{"num_attention_heads": 12, "hidden_act": "geglu", "positions": "rope", "parallel_block": false, "init": "uniform", "learning_rate": 0.00671, "lr_mult_o": 3.0, "lr_head": 0.00487, "warmup_steps": 200, "z_loss": 1e-05}
MLP neurons of a small language model. Each row is named by its layer, matrix (gate and up: input weights; down: output weights) and neuron, and shows model dimensions 0-95. Each number is 128 + 24 x the weight over its row's rms, rounded and kept within 0 to 255. Numbers have three digits each. A neuron's up and down rows have the sign that makes its largest values positive.
After each neuron's rows, "fires after" lists the tokens most often just before its 100 highest values on Wikipedia text that the model never trained on. A number after a token or word is its count.

L2.gate1936:151157153105145148118131130119161120111125127121121142138101131181189085123113130129139127146185111133096154122098138117136134116122108143122152117117141173113136134112127109125113092105155100141133128135091114114148126137142148176126132130145131173151061153146140131121147104094133100138
L2.up1936:147136151114121156124116152134182135105125135128132138115110135135144100126097137123133112105143111109093133130111132138122123102130082144113151129090124158157182116136105111127127136114138087091138122150122102114137103132144124155113118129113069145096087163122153124066138102098162116145
L2.down1936:133121132117133138174115127159104117114148099121172140128140132081106099140171135076124103109121120109119127108139147135137126100149099120117100164118124123120109093139108157172137127130087141110143128155145148119131151125170123123095123132153130118103142116144136154120117155150098127126
fires after: "-" 21, " (" 21, "\n" 12, " \"" 10, "==" 5, " the" 4

L2.gate2788:088133096151106156137119145112118120154148104126115129144158126098092150174164137168112149091109147147148135096108158139123170141140096189123122128128105139153118096150092157101148125152122098118126142099106140111089120148093129165101135119094116100088133106124133104126160123117104132128
L2.up2788:103147146144116125151071102111108135076126117114126118173155142164101167160108151120134133113141163117120172116124134117149144151130136127129090085133152120150092121097074124122146116095123128110147156122108174109158166155110078141085142159128185107101131080136128093122127111147137117120
L2.down2788:100134133096097113160140117168129096150141158134135115112085118125097085111118135114158153152093176150167096157108119142122121113100147128125104123162132139106122118139130142164155139120130110085123111140126103119133168129148143136138099179115115148087145129110143167123123144119086118114
fires after: " was" 29, "-" 15, " is" 6, "|" 4

L2.gate2571:104141103154155107165131142112148114113153167125127100111138096144159108176110135114127115136086115132122108111108143138137115126187101139172138164083140126167102157177174140136123085144100115147170120121090091103099150090167190118149106139100081128156106110122124151081175188069099147122
L2.up2571:144114148142128143159109095124120184137118096142180109148098097139121165094139138104144106132155168096184134148105071127158117127125094105134111114135121120148136104100093109135174143145109150143160120119157091153104136158165103115129128154130110090119130142153125109144115125085115122141
L2.down2571:131116118151141132143126133111137145135125129093101084151114101122162103114123094160124148109126125075141130146106130151130090146143122131126135124160097113141138157147155149140155127109092131105128085095124103160153163120129131113094146156122127147131123079099175099084144142107150124098
fires after: "\n" 43, " al" 8, " Website" 5, "." 4, " known" 4

L2.gate2528:155145134148180105111107131119105106157153145109138126118100141125126147135114134107149115100175105102148087126116122086124120119134142105097191113094108115097177123179159106116114143150136146143123152136127141149160110059135153133069158121135138145131082156105153166121156137084126093142
L2.up2528:080105113096114113105103128129131136149144136089141116152132141130115085167088119137118101164160103104123144151115137109116143145065149097108139137137151087163140140118171126143137152126152163112148128141125141060124126116116138141154087168092131140128135174120129136106090140131117156097
L2.down2528:144142107148118120130127122083143130133170137103134100178147113151129123118129167175126133096144098129106078128123111088149141104114125140111111155128105144100126105160090171125114109132132101158114128125133126104127087128114139110096126091156144138157113160137127131192139095164143164168
fires after: "S" 18, " Co" 11, "inc" 8, "C" 6, " C" 5, " Southern" 4

L2.gate622:230123151131122152100124161150104117109131108110149125106144154127137135138140098129191107162148134116128133126133136111118102108125191132121100106108122134150128109120152150130158108147147103093133098142090105090130152152108126122143104139112092122132109137119132137109115161166099142114
L2.up622:153151154122126134111139161139125100142080128105170149117115141149145140155187064119186106133183130090124160143127130115133088110103154067118128133146140112148122135112128139137140128132157094124125127125137141100116170129106136119129118148118091079127135132118121112112091123150130157154
L2.down622:118184138104128098106149138143154141127139114129195116124091160152142092113152099119156088154151105124097143146168103190122153111113160081118126099125121143117141125126134114103121111164145145091118107115121124156163164103143122113102145120160158126126106117145146130140104152141105139129
fires after: "\n" 100

L2.gate312:123143183106105150124139150167133112118138167167157140143136160126141166109122128154131145125153133129119105122172110151127159102190153089108123121117125157075110095122122110123180084195138134105153105104120151125123140121123098115095113149119142138152192147102150104114133152123097140092
L2.up312:116132177149113128094159158106156114094107136102103163150157143108125158085157158127143121140119128107159098106149151118136105105150153166081136069143153110163124112111117120155150153158166103128121136125130148146121105111096124148120123148130131123151145149112138133124160150139122108160
L2.down312:103118084125091119094145140099121176097123094139129101130158138156149149145121105128119100120090138138116081145172095110142128148127124134142082148144099135117099145151165082185169105119128085160150148142142130142140125165105127106131097118160114130131174161127122116095123137143124138148
fires after: "\n" 38, " =" 18, " a" 9, " an" 5

L2.gate1081:134130138117089113130123106153099089125154117116125140119176121203153107182146120117143143152139127143128134160099111120129106114169120116123169125097144112113102123180128133086151151103133136101184193125109150130124154117073121149094121138119151126107117143083186106101123081124126088117
L2.up1081:126145109172113156134136153123123147120128175152130098132157117156085128148101143136091072133111146120114139136116141115091090168144111088085109171120133110105083154123160128114156173092144167113138138142122108111101103110148112089117118150105078127186125085128135124129155103100137083150
L2.down1081:132133139135135140139129102147140100140107133104141175110128128096136148143163118155119172157111151124094093069133120108153141150153148127151149107113114140143162148143146154128135098129139140171117098160093156107122139130124150138119142142142139131072124132137181094159166168113133096132
fires after: " the" 41, " The" 11

L2.gate987:105148132100117129098106111116113152117135108107111115102176157105123170099119105162123122088142106150120127134165197130141173100096182132089115158143120116141128133127159132112104168142144114121104118123147138132141142131114138148149152147124188134126099117126088120088113161113137149151
L2.up987:181140104094133069138121152083141111110123143121126149143119153112124143126138116152118110114159145112138088140113127172174110104142122144169157098141133147091137147142097114142142108158151093168105111112139112176157171123107130135160141123122108101115073126092132145120152085114120114139
L2.down987:163106141091092162130116145135145148125104128141116139172145154127109121150153144147131152183158150090126134126150157082144152161121073139166124134132123112171134128094093167138121175106116138151154139126125144140172121125109098134110146147139161135089123112097124108145155147127094135097
fires after: " 2" 28, "–" 18, " 3" 13, " 4" 13, " 1" 11, " 5" 5

L2.gate1259:094184137081121152123162118108090096120157137122100119140168155130150115086132149146091145145104107141128124130167098114137115178142147107134143102122102100115108126099180092113113134138121095137142148174147160098143177132111083171137071127099142124101113127150154154077116114107136134079
L2.up1259:141142175068164167110150152123117073112084155148124138129126139129137134140135119124124105145096155169127140118120131155149133135128094099125132107106117122162106136145111135086142146089112158127131099131158156102123157122112114160098100107110130131130158071127099145144178154068157100120
L2.down1259:109147176144094090080122124122150097135141150090147154169133118151126145120102163170148151163152132117093120146134114140119114142160142136135118114111143121158137109142122124120122126126136147128134139118100090140103100148164177132162178137142103133107149097102165163154134197105087135126
fires after: "," 34, "." 9, " a" 8, " Title" 6, "–" 5, " Gar" 5

L2.gate269:114140120120142126091066176144148107119131163131131110140168122173146083148111138145114133131085200104145132146123150113138163126146134100134145159096182128132118111149136120102130188075148139115126114165135091104077080107182139147154070140106168143098129099151177138081135107096166071110
L2.up269:106148162115149111140108133102118152148142100115138171139124164168147113164158126134095131116113170156083100133140130062130105148122057106158116118117131130191175087087174142096112160099124095097135108167154113123124064173140144138137149093095129127136123126150141118140110123078139082102
L2.down269:072132122136129113120116143132136117125131144143089130112159099131086106130126123125194144130129115155124126164143115072184142140146129123179143147126126148127156137149121159122139137090156098135103135155120104129108102135150107128158113093092124137093114130109215117141097124094135113115
fires after: "\n" 22, "." 19, "-" 5, "\\" 5, " case" 4

L2.gate2671:100145122162121090117108182130163114112149132137124093087146094137118103125113139122147135121153126163115122116158137114140127087088142133132135128101124109132143148121126124129124105117141110123137105109095128123158177154135132137130111117133131100157097115136087135116111148102111172153
L2.up2671:149112116153125143171133094154103116118139132146099130101100160135184107124176165109116109110108148126190169157102123130141106188077139133183114147172109108152120110141123105152140151168144132131089179089125102133132134153096105118148140156155111138152170101126117107169166092146118111123
L2.down2671:112125126122133108162118131130136119147133115160149136135132124138167147086104095151142104139117128057111123126105162147108099126101121124114149125104152178153117155099147094099089063086129125100161106064111159151120107126125115119101128118121118156089158162127100100133132092106147095122
fires after: " |" 27, ";" 13, " World" 7, " +" 4

L2.gate1506:141148163139169088151103164105151128149110113084130098148122145155147117106089123121092128125080098132110050137098075114129141158112150154138098195184152156125108147124090112134125128091100097055135129103134164105107081120120125159143118092134112125143093153168091105180177077152155098120
L2.up1506:150138185102161097132165130158161111181119120080149122092142089115136093134133122129136155144096113090098082112168129117133141166136111118101101183161176141066114108140126127115144135137121115088123110099147095142166142139138139113133123114126123142129122105107106116126116124122125124097
L2.down1506:131084128150145123122056123112136105120132146085089138146126129147128104110129149103130149130101071118149140151139133172093110147102101143139086107155138134127156153153105145110119116172142148130109147123110113125141129128145159143133104060108126121151127158123146120156169128146137150116
fires after: "\n" 64

L2.gate1702:123097170134109140135143124100160133140138160156091157118133110108131127119123098127121108163113121101133113151111124110174117127137137115148130134118159132147101152109127130123173098129136068098132134153117125119136150107087170140138092180121108083109157131127155101134116166131146099117
L2.up1702:149132112132158144167116107162138132152110139142097100161101121127102087139144124131136127079145122084114169138126134135093145129089132158137100118113142110140120104113147117146127137132117137136141133172137119159162132074132073130107119102116155088109108141129105104168124172050107093091
L2.down1702:116143101116146164172135119153109140106138101117131130053127114130157177165139130139090174158107123133083143123116130150119137131126124160105127144131154114139104150104112152155163127097125140146145151130121074083124101115172154089159128162185115127132130122133164113107156177117121122156
fires after: " the" 65, " The" 15, "The" 9, "\n" 6

L2.gate755:088086147113151152099103115117100115099158119137108090157123094101119167121129180093142126085149113152123129132137129130147119138132137121105162170137104115076143113093150141120156130137102041120152169127117110133123137082143110122133070141111164114131151108092147110128113138144104119157
L2.up755:107150173159121144096118135190159180132141090156128145117131203118128135127134094099122107101094122106134192134152128112111121153127113173139130119159137118081131114123143125162118127113109124097118129132138115130083101127102175131107123138124131101104146114110104128116123118138114087138
L2.down755:192121128178106117136112042120171144152123181103175130180100143122105103116104104098147141100189207131111072162143148131115153142085098132134066105142144113121116155129107097126114141174128134112148135113148124115157125091162156148108119091157103128146107109107085139099112100146131092149
fires after: "\n" 59

L2.gate1554:110109167152122129110151150095131124142112054114123092165147123127142114141129134105135127141153119128148102135135115123154126118097158106140100121111119131163128122122080141160163144138164108119104119129094195140103155152170103102158071118129085140135114130142165142116131070175125137119
L2.up1554:147140151121129094136150157113159087115130175181145137135107127101142165120146153184154128152129138107125170114110134119128077160066123132121133130081126136100162147128099092130088117138110153129148145130149073114138112092109125130068148135112101086151121106119129139113156164140129151149
L2.down1554:132151173119098117104148091111138115143158116129111099165121089114115163109161131126138114173141126135136154158147130134124103136093138138145117115117097127128162111135155147140105107102127110105121134093109137120106136121087130127119129151164138093110137113137130166101159144130126170116
fires after: "\n" 82, "==" 17

L2.gate1076:126142108082126110147177131076121155148138121179162137129152141108173082111124155099129109125111134178138143100127079153144126113141094150133138127116097116144119080142121132097162145124098075170110134162137125123151088110032103119134091100119150127129128134143156126114122102157140096133
L2.up1076:151115121119118121168122122152149139164140164121134145121157177123110099130148108105114101152070118160132154106131120110125147126129076166148116096144122117126131130140126140126141097124103141163107067140108140075148110133118128148073147155152149140119113130156099155130149136143108150119
L2.down1076:114101106130102096175095140144102141136129101104101125135068135093131121113136115144128166137089170141110124127149063127130119122166114094136134147138165097167101130134164116101105100117080131135155146138104114113192129093122168133126131101174131113126113139139138142152104117115145106118
fires after: "\n" 96

L2.gate1100:115108186178152148168100129112098173127104130122101203111130101166137161184082134155118112146118123113101150138117139142153109099141145156110147124124110120124092138126097166117127117141116070150145126112118105139147085134091152092129144131115141084158127163132119099136117127127088098160
L2.up1100:112128141140122125160103147142176116172113190150148149130139145095097098124119123105105144088143145099110131136103134141151132117084135118152140123110161134151135100090115186102084136127112102114168130117147146154113128131132138117125112075113161120176170134112130105201132141137137147105
L2.down1100:167139121140172120089123102116121128120088110128113136101146115076092163167155158178139123110128126157100139134147131126123146112148133117128163133139099160162107129114151163121147130155144087138137123089114136125096149151145123152126128153100135123158089103109123127120155122088133072083
fires after: " the" 21, " a" 19, " The" 8, " an" 5, " their" 4

L2.gate80:181091137107131095158125135095106099127106156140163108092148138187123133103158140168102131141154155127108143075153194125144128154108108185089153158129161104111125131122143108147143166098151147132098102123101089130165136140119130165148161134116091120108160140100144108123130130111150165153
L2.up80:151118172100113141115153113097122115143096131137177110113161145137126113163122116171092100155139128129106110113100169107131175126131145139102171178105147119114141134135118126115139139078154092140140113157157109112134154138102132152093139145126139116114106112103108161107125123092166170145
L2.down80:131158126119125130132076137100130149108093080124159124100136152111094130143109120160119106129151114121088108104157100107105149110151171132113058122160139118068138109150132155123156136114131123140163187113152135114116141170103147130148133133113181108100146126142106127179154119106126125110
fires after: "-" 14, "–" 14, "." 10, " two" 8, " 2" 7, " three" 7

L2.gate1686:075093108101101125110069118139122154094171126163139124143148142126137142120116139163138146117113119130157094095139147141115097138126134114127140163196150158116109165112105118131127143124176142138147119114153167169130130159121085125070114125154155116091086119120113132158106099066106186194
L2.up1686:165093137122125126166162134133127123100142118108119137148104146131146105136150147150172138151091119103120113133076153154163149154102123114176133166180119143132112148131125123168112086128130164166112135134167141093123114136115115085157112142108126116159151106191122116159089114077158113150
L2.down1686:102116105102138116096115145132107146132135157117107141124102093120118144150153137093106109143167122160119134137154100145145159119114099134130120145123134139119098144160138121128111105120107094115156136203146111111154134103106146141123132132132128122120137124093135189132154195134161100106
fires after: " are" 22, " was" 19, " is" 15, " were" 5, " \"" 5, " not" 5

L2.gate555:107144145122109135134156113128128118134116137145141119137154119139116124144144152084067132142177144104158103133120171146111121098109146128120107126177126174134138165121115119180149149120145109159162109121106153140157128137184112143144163143130086178129114111104173110103108145135154135142
L2.up555:173134107127127125138138126121126142159115128172132126170121103156167152146120134105159107150134127122121072123149121100121137135127126098101153097146125170115133142156115108147123138096104107140157098097096131113178122113123127153120101130069170114104149147109132136132138144117157149138
L2.down555:085181151139115137149162154103124110117125096113113154143123113139163116124133125128139099144137138170106099107079086129100108146139169157119152135133125114111094155151096137151116148079157155140155152148127106111148092090156109129126168142120094126139155133143118133113088104144114179129
fires after: " the" 24, " of" 10, " (" 7, " a" 6, ")," 5, " |" 5

L2.gate1056:097088137142127127178116140140128125119140151191132173110068141125125151146160111150119141164142126144102139133177107122132166156130133138142124113130144123157150153178116107131146135101101148133127129114149105150112131118138140095133103158136128122113140096124147148117170119134126100168
L2.up1056:146101112125125146115127174137114159103192132154146120105129148118118164108131113179134119089088140144131132110149144135129108137135130163186143135079128144161150165143121141143151122118110134174107082144087124161130087124126105123147135113128156145098142137083114139147131153151120145149
L2.down1056:102155128112137134120082138200069116149124116113117161083137116207136141181134085149089131082111117123118116137133161111139075131123122132125154103141126103135161087155155125169097128142062147133168141235135086148112138120100131087148119146133133133157103120137134126132114134108123114148
fires after: "," 31, " to" 7, " intended" 5, " would" 5, " reported" 4, " they" 4

L2.gate1025:102188098188146091112119082117097128151152116144149159074136092150139124127164105153132126120093154180114107164119104100153112144138104137129080136164136111111133124145093127122128157144114156117125146089115121134122143121088144106168149112115124102084152170149140115166096145098151096169
L2.up1025:174168118128149150110138163111138099104148133170134151112115148126127120156076133105114150146132155128136164125130114130146088159162137148146145107139173157147115140102128115121128142080112163131114135158090099133157160135114131108155129128128155124135157130142131112121143135073066091172
L2.down1025:163111108115123060138150117169150162160124109127160134139118141060110136133131130104161133147125134123144125125100118129173136181098106088114123114109118117124138133116091140108108185134109113121106159117116176136134167115116127132150126125093137152110147145148098079164146111114125106071
fires after: ")" 34, "\"" 25, ";" 8, "W" 8, ")\"" 5, " ;" 4

L2.gate1647:145144145151123153108160123125134137141127124139165143136101121128123138115146134101116143119134148132132141152107136130117098114111096140110145157104082132150154119156118161166149113170079119130115087139095141123125146106115128165138082102130131188150139103085140141158170145143158146101
L2.up1647:153154104156134158143096113071140147163158132111111165164133155130095151078120085143124139140083181137128122104111137143144113123132094094157139165136112162100148179122103100142119151135115112153115119145093135152111135111138115153155115124173178109128112141109170115161123137147144128079
L2.down1647:109148132140102179111141089150100124168133131119097106139089162110097112111138131116162144131113114152155122109148090117177151143156121131138101169127136107134134111119114162130082136153140123091135134134105127107098141119106083137129149151125108179070137076152140125138115082081109166119
fires after: "," 24, " in" 11, " (" 7, " to" 5, " South" 4

L2.gate2068:170106118158179133139075123113151114090183141132125160111117138132067112120137109126157143148143103130136127133127099117145133111166133123121105123136082096127169090131111133130105154169139117224144174153118145106138112110127099147139100115132103137149115137138115162113171129143155136157
L2.up2068:079125139135110137097194162138161152114137121127136118086111149166113150138108114129148138117161137141138173110146154127135103110095138182164145122113123150110082171108135112171160117110138143110124111191164148152144132134096104149150130141116149146129153146097171095104112097078114120121
L2.down2068:132151140133113077119085120139131091131163156090122115119077138151084126137119144077139132108129127128094152157159105129069130131145150155141147096132124118165138148151146138108120126178094122094114140129093073141117116139117128162118121113103121116149073168163078078162134076144149131137
fires after: "." 24, "A" 9, "S" 7, "C" 7, "D" 6

L2.gate475:120137109112124083146115120083170102097160093136157100146121126127145135078112124169085149120090123124142124123087104117105151146099095125151120142103154083128170119117127112144083123122141082135114111138118156167121145176085109131103153125146122163117132092178124130102104140120109109127
L2.up475:072131161085096140074131162117109134143107138121118114102092130126135105133099160159124082116147129149169187144133110123114126120112168143095138185120115115127143184096142117145120147065132077121114096138106139140159132196092144127102123111136149120107126089126124131132107126112131112166
L2.down475:164123136136155111131113143110107092111130129108107131126112121136138151146123091131143111130151179121144095131122130115108173126146079115162127120116137129087117135174154114149145105079162138080132122119148088121128148114107129106121161141124125160139124087117121113088152118124101105132
fires after: "–" 61, "-" 16, " -" 7

L2.gate1680:147100113083148137188110086143130135181138126096116150140081139131159137118148144101117120108126131138079073128120177118171142148163112144130129124129176116124144131140129149127125094132059122113181117126068084140097119113127149135121095108149123155125109116135161121114173108122121090107
L2.up1680:093099143120098133140121131169146125156078122115105122094091109118101141130154119095150138151176116116101112119107098136113164120111144110116097153153106139117130125135161143138142147086140162101144122142099088147126141095101136135144104105142132129088161169103110085142135125177136137135
L2.down1680:118154102149059138154135098122085107175160142146125146123181121144159149141103141112122133112086096110116161149122152099193098085115109122086137101135113136146129120109138096145148109165092131128135110138124163143131145150100103106155117140154187104152107125102127099138124108099117145135
fires after: " |" 30, "==" 14, "-" 7, "." 7, ";" 6

L2.gate2739:110121143133123179084149140129117166132137127118118133080105125104140139139110108152143103120114183088108142131113168116145111138135120121189141145144105145102130111104117130165108117144130112110103115106104071133117146098160110117146111111182163139136133086131151154112153143121096171088
L2.up2739:106129134124107095140129141114198116104119141159193141126142156121114112114117103171100142113132140123075143103066118116133107131107132104149137116114139155101128140156113083133112115138103128099148124205159109147102116132115139146151115081146160140131131129119134119139166147138109156090
L2.down2739:109111119156141151075142158109091142127150124112111127110140143137111157124151076130190083094120120164143142137120136085139117103109169134161113114132153145143166118163164113161094120167084111151144134064118127125134105133128140174137126114141183140174149052161137144131121146105125164090
fires after: " the" 22, " a" 12, "A" 6, "'s" 6, " his" 4

L2.gate2451:108127113187130122109156106105126097178113113142144102071085140118109099088081123107152130125150151149129117147132132104127115112120101137156107150137136128131138119116154106144121129147120166095087128083135097120122145198127134096095127125116138101136141142148151099124111138105113138167
L2.up2451:119135144088118161096140146101128107172104121156119141088125161134135141109121152092132131100127143156156144114084100107139120104132089118146165166118116112151122105198102088140090084154125132126121130159086162102090131152119112106098098126169155110135111093115137123076132096132179129136
L2.down2451:127118103096135121123113143134081172162141130127097117152095134120150113184093143138130148150086131138113169108109133124127141147142139124093153123103142159129128117144126118109090143126139150112130135129139145088083105157140098113071112125139112143089150161147130122111146112125143110149
fires after: " |" 42, "W" 11, "E" 10, ";" 5

L2.gate1260:117089129114135142092107114110099117132129139114141168142145099125113122101133153109124141113116080091145118162104120139145099138190154093134133140136175096128138122146136135129104115094107120087116111154114096130099120139123153111163111118119073118134147133149160141124141077087128116115
L2.up1260:108133147158126178145135132194151179120130102129112167083175156123137108130166135162110135097114128137140158150130124138109134104137129163094178112136134144114125083177114128147119107123120085113130103126133114124098094133121126115179093100092139107122129114149126144120155123099117111190
L2.down1260:123164095144101109129139121130108179108130151123102126163140175162073166102084095129113133145161142114079089085146152073130149099131128143122077123133113089129103140111143115074173113121142121127167133127167134139145141100138125086146131116116116139142133098127152130105087132168091124138
fires after: "\n" 75, " V" 5

L2.gate1027:099089108147147108148145089087138169160151176119141104126143085092182113105101136078098116117145113127141191108104096130151132108108144140152177157107133122128163150101096154087193111132117111149146153129124119141156142176143156130166151127135134121158161106147137138110154110128147109110
L2.up1027:134100156145113132128120175130132149147146132149086171101118100175145137136129104157177115135138117132126165095117137141095115147154136126115123144121110128148109098144117127124120126111096145126131120126095133102164127161083101104145126140127133172115125108148116109165139173158118134104
L2.down1027:137147123130122110097163097145133149130138150142139126118137177097146126113157134150113144118120143129131137158097088133168077135109128144202132121088151145096143189115138164136117149167117108140154168108152157106153159148155108122082092125115129095164135114128131096055180106128123153107
fires after: " the" 87, " The" 7, "The" 6

L2.gate1:141105134137130129137084120094135134129122118160084114148150116089117117104136135089182119128120129110104136154114142155122133121162135151125082101173112108127116084179099120099196137123115115144092103102127174118118105146161123089126147119162110161083114137174137077153133092102125092158
L2.up1:141114174139142133166104081127139131131137156151097125126120107129132126101122123138105136147098073101101112134141134097076114148128173076122137111102133136148113125096146131110155086098140142083148112132124108095129101119122105135129124132103182129088173114111139134149099137114136117153
L2.down1:140134120122136159132127135174111134135111092107147145123148109100151142168126160151165150114138131129108142174127129143125156096116138102134187137093087149151089140147104096108108161118120097148139152101106168107098152129102091099131146126136099134174123138108156129088125128162073138122
fires after: " the" 31, " was" 11, " is" 9

L2.gate809:130109177126153153133134104127126118131144137148114132138124109103130125137120121096151100144117119133130154134120116136133120093165134089133173111123117112100126099089100160115186137173174146108179117147126109120127144142165109116140153128141161119160143138140176089118132145139083095115
L2.up809:127119179137134135106087085112093126115142136119150095134147128124192127164151158169145167135120182153162144111122131150173145133112137130128155135122162112173157131105128132108150093125122150093127119133123164117117105122131167121131128090104101104150115133109163111155156160165107140129
L2.down809:131115160111111160189128138139151113086147086130145160135142143104093117085141128171138098142138126085102118167100145129131149110129096085107136122099094139116102134094138163147108103140140134166152166107148120152140157155127082126108107111107150100133141142146096107119090104124096136153
fires after: " the" 27, "°" 6, " Kh" 6, " N" 6, " H" 5, " " 5

L2.gate2689:122111102115152103108127169156167109107124117174122135129125140118131156102124162128133095131167106129122129130121152081156099102135086202140117137116149094144134114130122133130161132141116137162125120110120123120191174157126146165113133076130131141133126178159144148184080137152135105103
L2.up2689:126132093148113133126138150166135120144147116124133124144122128096126128109111151132136126084129142132137109123128160148096105110168127118138132139099081122142139130080116130134129142119094144141168098180134116099153137128103148127125110102086117067133108134145112102070096186122153154153
L2.down2689:129105126122146101142152121143125105121096146123121161174126158124096126132122157132148115160135066134113104122099131112137106163122139139133104112099102125157094134120123156127145081147113147110107124140136152130126170132144158103157142154135078095109118144107129121107104067157132145121
fires after: "\n" 71, " (" 11, " \"" 11

L2.gate890:156112106127148123160125125122124148119093128126127118136084150127146142158139096124115099150119139113152144093108112104103108116092108098102170104138110150098139118113080098158138086110128142172105076139104131156131119066170101137172095147125113119135112160122145135126142074104172109116
L2.up890:141117128113095176114115143139143113125113105156152157148100112103123155113118115144141112126158171143095128123153153134144146153147145158124119147108188134151148143100113113124124152155150167134130126106103150110123123126122120122137099138129132112076080121147114131140109069102128130097
L2.down890:167134085177146123144123127143102116134098071136125124139081144138083156096141149149126172108148147161109139109114105116134142179104139117129148115121127092080110161151140059142126112130120114118129158076104088152118163117134164112119128107158165159141117126139103128122139135132121109130
fires after: "." 33, "-" 9, " a" 9, "\n" 8, " the" 4, "," 4

L2.gate244:109117190092093128125112133157139144160105127130114140114161103119142110116118145071126122160117097130130163142131149151122135111167160151136160143131079145103166142109114125059150124153100152154113116145063109118119149133141132139124105121134106130116090142148114132103122163121132124135
L2.up244:128079139133120140121102127123116123124140081132135163106139127122148063110124118059089130101119148088150165119142112127133140115134146116126160149143087133098144095188147099103084121137118174138140108120149083123148121142111180143115141135157131176120124158120110150157138117117159142097
L2.down244:141109126120115120145134105122089142154128122149138117147141155156105154079136129161134110147144184115154119103120134108111115119152163111135132095097167148145137118107168164140140133090126091104141156105206068108135149126132150095123090129203094160143134152100140107116138094159133107129
fires after: " the" 45, " The" 12, "'s" 5, "The" 4

L2.gate237:120124129139150134120124114105164097122128092113103093117127151144147146129107127090057124140097132105094145103126124149112098121122128107107104117177154099145134130137165135118132149149137135161183118147145136136099126118113154112112128099141132146158143110081133117142110143065136128148
L2.up237:166153179137115101129127142079114133136133145130160126131141100092137156097145108138141146102159139098140169094142097139095148112113154168110151144134141156197143096106151102132117120104125104144127151157126139158122127119143111085174119087146161103118157129135090120118121128140135140147
L2.down237:099132118120125151086158163097125090154133134152153147129131092124154137149074151075116176139170124152121146122137157164120082144139101124135074139133143126195084150100144118127108138128126131139133151178118090108170146166143137079137113093134140141132091160096136151088170112104122121148
fires after: " |" 31, "E" 10, "W" 10, ";" 8, " (" 4, " Notre" 4

L2.gate2615:152121164144133136123120114140101130117129119144140105142185097095109127142138129136099140132104093149123155111159191069126202086111115154116124119138138170085152143174143156157104090103157159169090103159094139128123147092156109153105141131138108172134140106088159135102174111150117139142
L2.up2615:164109159099125139100104099145124113098077127187129178156112093107118152134147126139110173119135109130126147128096140067172086165105099094127074142118146114131121099143091126143122098153133154157180123111151113102117117119101103131089160123104135130154089181113137094136155123111131139141
L2.down2615:137135133142172124128104111126131152135106110132129125139131125117121135128137153127105094134147155135123113109137113142122100120134143118137055162161115133129090087132135122114129122091136101090106137126129159098066134113125150147133126140147102121134139104095124163147135169128113117115
fires after: "\n" 73, "\n " 7

L2.gate696:110126106127142152112178116104142129143138106194143115101118153135087162114153122124100138149143150090137128144165131098121122192142115124128155111089104185121138154149122137202090149143139153141101102091100129127151168197134112145097125091161090099114146177153126055132129094121127126115
L2.up696:117137158143136115102149124100152134136114125119148144065127119118101146111166129125133126139135154122117117144131103144149121134106125135112146150098131170152100159177095135165122141139115109130113132112138152157146134182131130126110132137130130120145132138127155070096148132138099106112
L2.down696:132111131144163118125144124147094126140110078151185166103109135123117088109109121156136091162116122121113093121101106150122095117122187137121148136141138101122101134145113127107140126152137158131129133123151120108135124139133151143127122137132101109145130119100126125143148159107093122137
fires after: " |" 26, " (" 24, " the" 6

L2.gate2227:141099120099113167171129139119121162108131088175140109147130124119163133093128154162120092113137094110120086166111139142091178093089126117089093147150161132154185147094127146148112095184121132102139156116127139106125155132066159133106099110166147093103135126109137130156130146116150139148
L2.up2227:116139146120085097115100102107127153103105082143181125130159097150147151140082124058148137110115099135079137097087109123117191177124101166131121112121115131159129147120146138088082152137134189153118129110157109106127166126123120103084091109128114092107163139103138131173155117166122150162
L2.down2227:114144111118144150140130165107098164131138134155133134144123152176122107094154100177135095099142181153144107117159077123095091144147110135118120131107135092113098149157126143120143133154144070152098104138147134100138102144096148154128125122132135093151128121182095134101102154106143159100
fires after: " was" 43, " were" 7, " is" 4

L2.gate2326:146085159103122114119153172089165127142143166147099144137151132129127147160121162151085136113146098110137142120208108130107118109142143112109133105097109131111146136158116117165183107143128108124147105096129150115124104106165148136095113129138099085135130092199116127145094170139166133132
L2.up2326:120137158128154133126178164130138147154114116157141131146116148109126085182124150186105145137144120154142119113097074133142090138153102107101125128069153179113172138149143115149151111109125119119158086150147111075157129107139131137109082100129102143075166085140094146144077174129156137129
L2.down2326:161157140133111132141080156108118157124138089119159143120155113092139152146078098083155157143135156158096124120155108145145140136101140132144113148117144117186156109098141143125102152072128130140116184140145117099093126151114123140100108164147155145176076123116111070138096153128107124142
fires after: "-" 34, " \"" 18, " (" 14, "\n" 7